config.yaml
intermediate_size: 512
rope_fraction: 0.75
attn_scale: 0.177
parallel_block: false
warmup_steps: 200
dataset: "wikipedia_en"
MLP neurons of a small language model. Each row is named by its layer, matrix (down: output weights) and neuron, and shows model dimensions 0-191. Each number is 500 + 50 x the weight over its row's rms, rounded and kept within 0 to 999. Numbers have three digits each. A neuron's up and down rows have the sign that makes its largest values positive.
After each neuron's rows, "fires before" lists the tokens most often just after its 100 highest values on Wikipedia text that the model never trained on.

L2.down383:472494521515510494513425475516489444475511428553602455567484529541485438484400469408448553472478611388498490436520462469434570601454551511524496580458475549491527433583541509563466476510495541504548528508503473613449539537550392438482533475521514449433519519495493586423518474447541485456475461501438512424416468423490572435540464521394575562511450460530544455472672489464600466471451455535504580492497478436487470482541529466499501524415553500547494553449617501443570509528437484457510539512393557538465477523489544426451491518424501504464531552444520582501535438529579433508
fires before: " a", " an", ":", "-", " b", "="

L2.down321:450449559493477501469480401535422459459522440584552553488557470449552559433390413557597457576569539473437521540411514521438487365546490563455424563432500451513477474533543471542490549486568475476539450588425491476484623524503479540524439506438468540526547537517459481563521447523402523494491530506595447483445547479437459506543407484551522505525579543401509578529494479462572432441537416538360552469444534427480473529446546559488438451486422450531499539531436501463477602516528580536445520508489449533520482502480494529452497522459550503547446519464592461489511502422469524550
fires before: "s", "\n", ":", " was", "al"

L2.down73:494440456566504488541549434567536483494610532457530494521567549471539458483558517466539500454563483476532554486503532481513521482507497464550584490553487488434503465522440425531485433530466526469646456553505526498538538660496445563517500554485463450532514432463514544469531602402523412472472434438467538508479435514508524478521537478503559464480526616519441479495581544477502543496565496484451499487504464585676547393592431480556512437481532471528520464529537520476502515471458497493590508465545452482572568418371542460477511483392524572576422484464524534473536613459426418503
fires before: "\n", "-", " a", " ", " an", "A"

L5.down407:502475467518428568486478519579563467425451484468527438505528465416445562452490451454467422519500507480428544600489547452533463466574579510487484498463444483614574481480576473478465626586425563489508475541549415528584528434447507518399458421535504484502531440443484463445570457604490552523495603502445432467444434463461505534520516508495607477511533459521511474445530422536424543587544494435404563489584510431529620541541532405568620423485480472466455526515543466540492484491495464525523475559564521589555513467495525526465499574475556498398518491519521485518518458437529474549
fires before: "\n", "ol", "e", "h"

L7.down122:437507515582448499632379464463503500452476532493520516470461532484636501481486570559475495470481478507504515479514574453485477501471459479448557493492575503531490500508486419513532469456544504514570502507605429516444516421516488513444470408534449573494550490502555509589440521467515452421475537510558443544515483569420540409463484474340416440483497518468485535469496545454515552471482421499472492467468481448489555474549574525497432435390467510535388521510514561494486410529573432434478574546520577671530442445581514545529526479484399488498366481447482537564529539504481479532
fires before: "t", "s", " w", "f", "I", " d"

L4.down117:505462494489455493593481522521475459448589501431531531470470491486513486452540514442451531463552423457501554502485398449565439485456569588602515523511561368477569529440495400570514504473530593441462444469528512453509494515506432527608600523549468615376446537453481493452443425477490585407455504505542543507541515461512514474513581596483424555416413502489545501522430514429513385483505590547576546568543419424562479457483519538530575491524526460554438504538446574493465482572462407536508481539522440469524552454454562484509402487496499510541512496525508470503477567503461508564
fires before: "t", "l", "ce", "c", "ar", "ation"

L5.down334:514523458514566491465523493570498442497498506512407469465490503447564525518551474487611482485411513532430538406561542458499505521562449446490530437431440629540526393507477506499539467561430473438453496519527430545513456653475510525515463451428464503486490475428502479446606552452602459538503465496440513516473510499513450538499482491498506466493549558446454556440558561495500539534491507566500574487535537496540546457512564407538387395529525429493520494520507424512569475535558371599515462459515602545532462571426463542475479489501547408407529428555562480454456476381456506419
fires before: " ", "\n"

L2.down244:543501434554472567485434427627532418421503457482518488389526431466581569428504480538519420456466487440462557409595541541618439470492460484402483534482474534472527484505442420533531576413536551450449461472481466505513451536507446544471505436545442583482446474478506480475470545495483541533426465619588544518549502527521562436513454547447487428525483616411532434439591469519539573503512493547446496450569564517523516490527522460472512511507488425540515506510611524539513447561562491498522485420563409521463504486427551560439489500426471598590528545487485466532461568457514435488
fires before: "\n"

L2.down434:469530455478520461521469596469503518561516546418540494504500554436487499467550529536574486522543574624525509527534440473531444488507374485567545532475493422503502511488435566566516412433585570502520537529571406540529503463458463525498466472467568488439550458520457523454521502604532509556551442514538565560486486452470596446493508519571487458514504486510459523452620416546476457464518620543543440462568493514477503566493511479475464464574385582418570422522435535453558402494382610487450422511545518487480489459489454456404533543541574514401505464524496587520546460498439546526
fires before: "-", "\n", " ", ":", "i", "is"

L5.down73:536538495551483493480518497445479438461535451512490451482531544435375507331481460534573470545496533455438569478499547437492569483501564487562534531544460543415412479526469491481524450590525465532542448484445497468467445422497445604445464492555505431524513425502510435539532488536544466468410480578376571445453465490559528488533428494434603512549511378508467495455523555538519494487473420565524584497490460458485503462500580489527546491503499491550465448502467505458461531390560570508419528498515562387501477606458526512458418453428502500455492490559472458490454465506683508538
fires before: " a", "ed", " an", ".", "^", "y"

L7.down511:400464587476447427461453566511462471507489484468518614509452443467544509489365510489496585521478535549503381481542507568565420460567451490457589405487459506434501539520421489416434491415536577504477532447545430509474459533564507457443457518497511484462513552529479483501429508524508532482535457551557484521457405468393529524524568590476477507582486570466486590502447573550516553420562516441500414499454458457502536557414526534492563486502435501501446522473370518404505544482552439484438607427552507500461569453495541552459534558540488487548541545561555444488567485564565517550
fires before: "t", "e", "v", "ut"

L5.down228:435475438453539433436392584543504493580521498505500528587384513459550546527514515437511492563468484540508462405500491511569526447501504479421538509532506501500547499559551485532474492564475623516478588530515551512466550497589500520488521495587525466407456461517444528617379498599474468368585441431488478536532494536521553433541476530436436425480396466475442456492531453444482571566403476502534515527442500417498545442385439551502529457482517479572484558564497631393507510452551529464503383478557513528474507415511530487464461522525526495561490503493454455468555510501484508534
fires before: "or", "t", "e", "f", "et", "ard"

L5.down88:551571517503531529613449520476475452506527571534517555519586475628522556508530539518509508519550496464595487553490390465595498498516455505505555506465525455465490562530503582527397567440505378479497466526503516406405551483515511534534468432514492485521543459461570503499450477477584455536467508464566455510504403479445540535486407483484511510535467610577470549488661612506349501552494507476527464473467562496491515530485543408452592562492491437622565474475468549478587504445507467527511495438488548462437598450450514473550508518500487543413480521556480479521537493593437543498
fires before: "ed", "k", "e", "n", "j"

L5.down463:566480527425427500497495506485477490470483569534499474506511588495452475457565503571392550484546592522503593512569543527463548467496535540511529588519469479460488483495458445516482466524411493508462523418452536483483455514553556509535568531486575548449590526500453426468474557339585587544462412524488518484437509404482466456488503445400556501460503451573544469524490459569541534460497517515446511477485538511508510541513546494702581520421577578467548529488474455434455528489397432566422457545537530547495563474455519499362443472444467460473507441479477407505564498506483446565
fires before: " "

L4.down501:477549513517572554527541446428467401473501613470479518542512521470513519516388521548492554479480421486434469487424584531513469534470501507436440506456494511486506649551440462443440503466500426483451449511449499534524580516542534552538503501487565598385459582425541482519517472521540515452533542443504591515487550501616560572523599519640501538507486428430504503485472613446501520514533562487565498508479404451569495500578495503578575408578504512458446518547486512465512466416457401523507468500462465594511535470510480485535433437464477486470515467492525519560549524631432427451
fires before: "t", "le", "p", "c", "g", "f"

L4.down92:547503443636540472493497620451541533526519531495530543418542495523465615597563509490439419515633448511477500557498528527550490546495522465494559450559517498522480496507544442499562435428475513502642547551629515515524477454506513582504543513564513427466517477503480391464613497559497561538540534495505456569483522510505553561573578457535539552537507455444466585534520562520588486541567573481411608534525552475467513599516449470505478453532491471463389493554481490554505446553448518412529455525460507533434531530500524488490447485589459508460538452410557517455449533473512525608
fires before: "ber", "p", "in", "ot", "or", "al"

L7.down317:496537564472493427527600478501476587494387538606498545480495435464469495441541505515512441553589574447461484495494529439454450525546475583569512459433527477499543527557505470587515519508411622486554589407599510469463474458516440512492498451501475416572575473550494553469477454485583445401473461488480393542466431410497548523521460492492449502439567441449484460516518506579401511476478432527560478556563459486533522456467445475511650481478555354503500484421424540471476467434492495485483443528436502499432475512431492430524515540503524520599533545460471488467458570545426487525
fires before: "or", "ed", "is", "s", "em", "es"

L7.down42:538501583490522449520531533428478507528502525502521621485541518555513541484534464462471523422448540497569505467542576485458554464468500562630548426497559477524579531641549542498504419424540615386565553472626523520397452417638438447533461492472491492551506492540496451466478486561570429487556499516545561521557411481512487437511605551439427456532505482575486396468478521558557548490500567538520581468435430489493542475579496477441526488553463402444469539436543517464473494476497549451521483499558453500545496415511519513446492574518468448448465508506440486551489536426463532548
fires before: "d", "ed", "st", "s", "ch", "al"

L3.down495:481481508532481470487489461492528496518501580542529458443522441493489483497509444558470401550520537568469468645500403508529538539521550508422486453477446528500517465617559444331479420504419457561567538543493553443545518438544515468535532459556543482371523438468408478519513437393488512546520450465465529452607395575465562416526491533397487501491517537500519566538598495510445498496499490455460536454527572403485372527470535559490501541536408524535546571528519442496521465533398492501434462496436524476464528496450584574458466572501500519459517447465523421529457460542429492479
fires before: "re", "e", "ate", "ed", " n"

L7.down458:520424554584540434484457436567480501492587392501421404532496547516536458471552473508474406454469473448406478444600441495453475538518529536541577488499433509476544549598488487511514416505498600468617468450555523484491480479565437483518516429492464446457500521503483448550528531536536522500428517493485550446529525482460456473550470483448482475512509509542608447536549530527480570439405464569522578460498492473462519516560479536517603482450577411547511564439507376480409385514537451578610457511528468491399513520586456497511537570488458529483475545494538473496585447374537560507
fires before: "d", "f", "s", "ad"

L2.down400:557506436508521463540507463375502544476584548503568507436465540495459586615452507455527485553519460432502502443465567482468450580400447515498448515495581505480481592483571453555445399465531503461594541525422516565543511473473590542470550541550500497542539442446581526429566484426470471524485560499490592549511441471451522544566472484464405483425507405502558609525457493482496452565510531538455545508503431402499524456536438395412512459508439484483486437533477508490600473535551468438488478467544505504461495482577447512482582515514459578495488546454619469523503559501411476626
fires before: "ber", "p", "m", "b", "e", "mer"

L2.down238:397458467523456437495563524494460470437508563589513460459484418493402450477503468507473448536455456498426469466440506492437546479528457416526486585519533501455489454547488555410476446498531479414514460502426471539625443504584426560543546488514428483485535548505496543494581470483577419561463472531603522448496474489508472504492585472486568566471583473504448488484531507480456413392392483522482420479471583452535544475513421609409477464400440452523599540456533551430547607520518522559536534454535501482385530486476477460560438516458458451553575555508526493533544459561451562521
fires before: "\n", ":", "le", " ", " B"

L2.down35:524512559476484545521414461607537443373490447553470564426507455636523498461505372461505512499570486492493501526437515380554445522407410537468448555474522572534513503441511563537499492490516540410466520492391450504537464540496562471417480527518497560478565407456533499485464396476557433610472499456392495460469552429440478481548428560464520461443472498488517523492492583587480487468414512461460556447532424529424566466537473488494529467530550410498519503470484432399574512474426490549456541525491460438531482505483527492490505516546489447549548507528428518449517579603416456545
fires before: "ed", "e", "es", "in", "k", "ly"

L2.down484:467502529490504425585459437482610448493448582566467453515526507523445464495569540477486550484492527559509509420476580510455518511483444460493478449547579453545520410542464537520563488460488618552560572478552454528549445465542511457436524529451495506534568494553552531554611596507600463492551590413505464513467482437436397513453594474530486459425495473466427524564469505475459504527486484413535374499519458438535541645405490573433544498482485505451484595485454560474479445541495489536501505523494436479487510554596555575523484443451559524489558467455458525536525519522432369577
fires before: " ", "\n", " the", " he", " D", " C"

L2.down498:517489541528499485488450453418522523529414510469512501548419569474454556493444471401553492531436550482545499534411437476495473443458537481547511375547563581550462532500490441459547487544501460338556414455532486517503519532500400539493542544518502486597566514404502478458540426521466450483465515500435473559483475549594547523553490547429496475572483504599458430526492528509523575453520552488538589490621382468471545511548484464478663506660510454536503571495461529459494461488463433528475496477544517520530387543489573465447480471469468537511459497494500563415560509539500470558
fires before: "t", "s", "st", "c", "f", "d"

L5.down172:508486569502531458489478544595581528447560430461452427509472467454378531539428420549525430569534405509455534501519535520438508554533525457487511382495458510493510471464614476509494517502511552506441480503548473455527461461482510556596478580644515563471435485452378476473469438616502549498476483445429488494494516476478595441522509454465551549493483465540522501457547488504491516568556498511508570558556465458439593453401497505560458456558515435503462559492452538483450473433512450509466505578570527555360549472442540467395463518487503513511575480526546505499388518506536593617
fires before: "i", "ess", "ic", "t", "or"

L7.down95:410461533600563471548464509433576567490482410549473560492479519443452462440558506462540494468510530499518470486433456432492489520474556552578587522505539427539466495381467571495506450373465485502436500510472528469513444492532450480547533525593529540487524442530616401493462514474514532501439511525511524568507515416546502549534497566482485467444539435584487560547376487542390611494451476549516568505572561496477507468435505554534507491457585540572481466494482454519470442337440430607485511500548515555449445493432572464508408480558453524565445499573462494493456491474438574491
fires before: "d", "ing", "t", "er", "ar"

L2.down178:508498520462522449475496455465578511522490456467481479544496514543472529619484560517559490491531422439477574447501481558469461481436576426493509421513516532597505672405561534566439410471432550598512469518534467518558510434494514526548533514604444501468512523474459511463510410545491485555547515485511470497502500458571522488517550388520415543461509457436481455553493540501448502491675572430463596448530487428542592553557524462507494575457487479444510515460408472453518528486504483494553442552497514517349434494516507530443556460496575439525481472395534563535480511465601512446
fires before: "is", "ol", "al", "ot", "i"